Part of a small language model's weights.
Size: 8 layers, 9 heads of 64, MLP 2048 SwiGLU, vocabulary 16384, 57.8M parameters.
MLP neurons of a small language model. Each row is named by its layer, matrix (gate and up: input weights) and neuron, and shows model dimensions 400-527. Each number is 500 + 50 x the weight over its row's rms, rounded and kept within 0 to 999. Numbers have three digits each. A neuron's up and down rows have the sign that makes its largest values positive.
Before each neuron's rows, "fires in" lists the words (lower case) most often at its 100 highest values on Wikipedia text that the model never trained on.

fires in: "to", "would", "could"
L4.gate525:497446510479480394454498551446402524586526445441485524514429488460416513511498542519400606561533456526525563528485555461569478567475497483391521515476457479433545583571413520495518435585433507419517537529524475497470460582426554525492520479508585479420487496558503486401434531490442559482473427509468518438429549524467536501485502464390477550514347530514499473450434585413503522515526
L4.up525:517485410442474451570525519469453520495486448500471556483397530420437481449475464504464579552627446500525559532455519462596461536500548514449497545440468446471457574536446471483524459566508509465520578482465501533409502515435496439432505460448508485463526492504449426330446584494407542496434456509461492405474558415456537524502440513504503499576442582524489446569425505382406531544551

fires in: "before", "until", "by", "when", "as", "since"
L4.gate1326:523473539477468489486524547503568513497491632475530468434527406490577594419551490486473440476442404474496496425497525431485571493523604531461517439523497577546570489585509541555606452526586568495478402479488539499571457394554473481470532451423509461582471583465463537527432453617470435529512641574474538442509504493478415518424545473521447506527469520516550573456503495503486461470494
L4.up1326:389481488490504474490424484540489576408469565526562543521497438544463544498451526508478394480527454506508404548434566439418613575492406405354570574533582488394554494468486547511532525517519496522546410490535462505403452579506511500507398460484619494421583512494527524532535483378496509541464402501429453517477457533492490516530524486522455509495484541431372439508506498527509446459589

fires in: "as"
L4.gate168:403464466506460465467486517426539461458493501517435399447636495432417531414421548469509537505427522483472503515488402634462474409551511612442456496484443486444526513502545562552564447462389599498490464463498458532508525506433441495544421522472561500520490494498496489498522489450493413510466462522435469585552517466433532497431504526484548460455557472409408468529469486593431512520475
L4.up168:522469465594505395648497450522525500443526571481454526508482533465442426465568467386544526513477493395463462527484487539487424516610537438514475564497555516474383559483565466504494510574480576502555447481405536528504534570610499528453489473487552467398552460535538500481420525415517480507516473492514496441497502522434540501595473483461557497533564506522533531456485511572467535596560

fires in: "of", "for", "that", "in"
L4.gate1877:419514419559453525539474530474460429447467531514562497467523583483506527508515475578586532460537407507576501545404510486476427564590535521441483509551446510457464483502578492407425566519418532567444527536558414460431515440483495508468514482540563442583529520483511471512531453465426534519490496470494455497571498603522448526464476479535588435440507576366484462437619512620503506540499
L4.up1877:615550510492513561539518507508497528560439452456428516490451484533537506529569507489526610459462504548510515436457505449440546439564512480405552543419508476489489481514558569436482572516567534524501524564553435413496515583401517452478516479510430544464476386449532463472544430495507472523615520508479454553481497558554551471443542538527589444527489498436461465592502404555563444595619

fires in: "as", "were"
L4.gate1094:549523574544500519450474539480530567502482615502554484523497472516485511538493580420541500468578576556554513489439476619519429507459513487517535522530411485575542539477540545558504403487509450487498448497466526468653432490482489424523519427513505402495481453544546494565450453460408502458478515531489494521497414511470427529477544492352521534587539411484513522437508396518482445571529
L4.up1094:482409513534512409486376481406525641499506565527473474473512473611480382510521526459432555577502451521452489512536482443542528550511552533540519475597537476454524525508463537447544403463570476417507453511362390508628406463593560505506572614519493433509533475520470478476492509504563390456477586509471624468538447537545478467515555542475512559494461454530451585503590405515527481532471

fires in: "for", "take", "to", "began", "hand"
L4.gate470:507518527529518557553579527506451498550553516409510471459515502529524561520567399513491563515468444504529537459429576479495471531430538511534439472491546458508509479469456531513498434410475444573581478363478529547573528492575485495492589506464501446587496506509557551572571471501484515540529441443471483379421428606566494477565550466491461416532554545519582532470535443492523397464462
L4.up470:440482544492571476573523547553575491531498432505516461423517461541637566536604417482564482490510506533508475498469539584468504570491461539480470485511427552543436451411627471577462489581552559503572480460519479413628503480511512579473497519533572449491477475534564547517467426455547504530539607430503544415435525463586516494442544558444533468556453515537521510524465569489499493538519

fires in: "at", "from", "released", "of", "for"
L4.gate1908:512467543530529486585505445460611450443467435479486434597529478547489524478491432515483448405470489554526502585466481574592492493497465489439506545503532473490575412441561625429552529403555478539439486484473517559535555532427463557487535645485488470501524563449462464510526485518492536594495492421455560511498474492489433461433432473488511571532465494502417485452542416518493471529508
L4.up1908:437568552467561462420428505526472527491490510513579507431555549432473497557457614494589581422501474483535385515578530473557522490448495403452501451449453577495551519482532501502588525442624499519542505557564545383593523487577431402466582478444416415527551547404472485515518427497515454472357464514472508602509443553545520476516340548510463481482449432557432497465539447446577520589522

fires in: "into", "on", "of", "around", "by", "over"
L4.gate30:497486540566489536366525555570488468422487505531559533583654526490428464471463499471597430487484520473394434437585552511496481506448520514439527397434499521461429435479522591470522408493511530460462492555458503424406434566510409525596482483532400597519508480474505582505573562528571544451498530560534482560553445441527421498524458457518421468550500508430512449487462409596514515535625
L4.up30:460450531444522467556417478457447392633569507539543481462483490505604481515499521485532485495509498405522537511507544547534530509504401426462453454373476448495537408463528527425539559471471521600458491539479493460507493438522449481551422522476534509508561405434426421478515518446441499549482489501500459474461434554477524564541515482480515495498506468561484500452582562521522435516597

fires in: "to", "was", "began", "did", "could", "can"
L4.gate1039:435492443516544488540497629534536551558546501505496537537509445410504589461549560480519559513497438560498543428513544435508500557354482462554525460386519348507417481484512525514477537547514522521487604505537563485565411574521591507538495526523440509424496426479460536486515490451491586564486489480568542443523520461512551430572547467435454499538537429555531546527515415480476550579583
L4.up1039:481553505456473504530442488564585523536560511460511532505589500521463447505510479522564578484509498471563473446504353484508501472452479548504476450418432430473516578501513596612479487576445495483423505568368374512550484454494429513495507520569486487525496578364519420545435573416391500508527506505553565527530448441596489395507506535596463553485411457493494510522560583423498598520519

fires in: "of", "among"
L4.gate926:489434477492468500488537478528463562598436443480472448574585484519472539477503534440556376511377520482519554475464531510486530426517418398484491485489470694481574513484452499491567474395472514487443490557489499464530506443378487377487528483550584502431606467430365449508549481444455524512478480507474420473583492498568510482578528491553445509503393471519441557460489494492474534535510
L4.up926:546453424410527379474569546476472601483489497434531483531425471423523501493459407624524468492478431446506536449518473529493541490481422476499511506437547478587460564478470444421477470460505585517489560527444423468509493563535589493552450498529549450480516479461445523485411605583553519562491498449498528449529463589522544531458550497409552565405506594541421483559532419494547471450495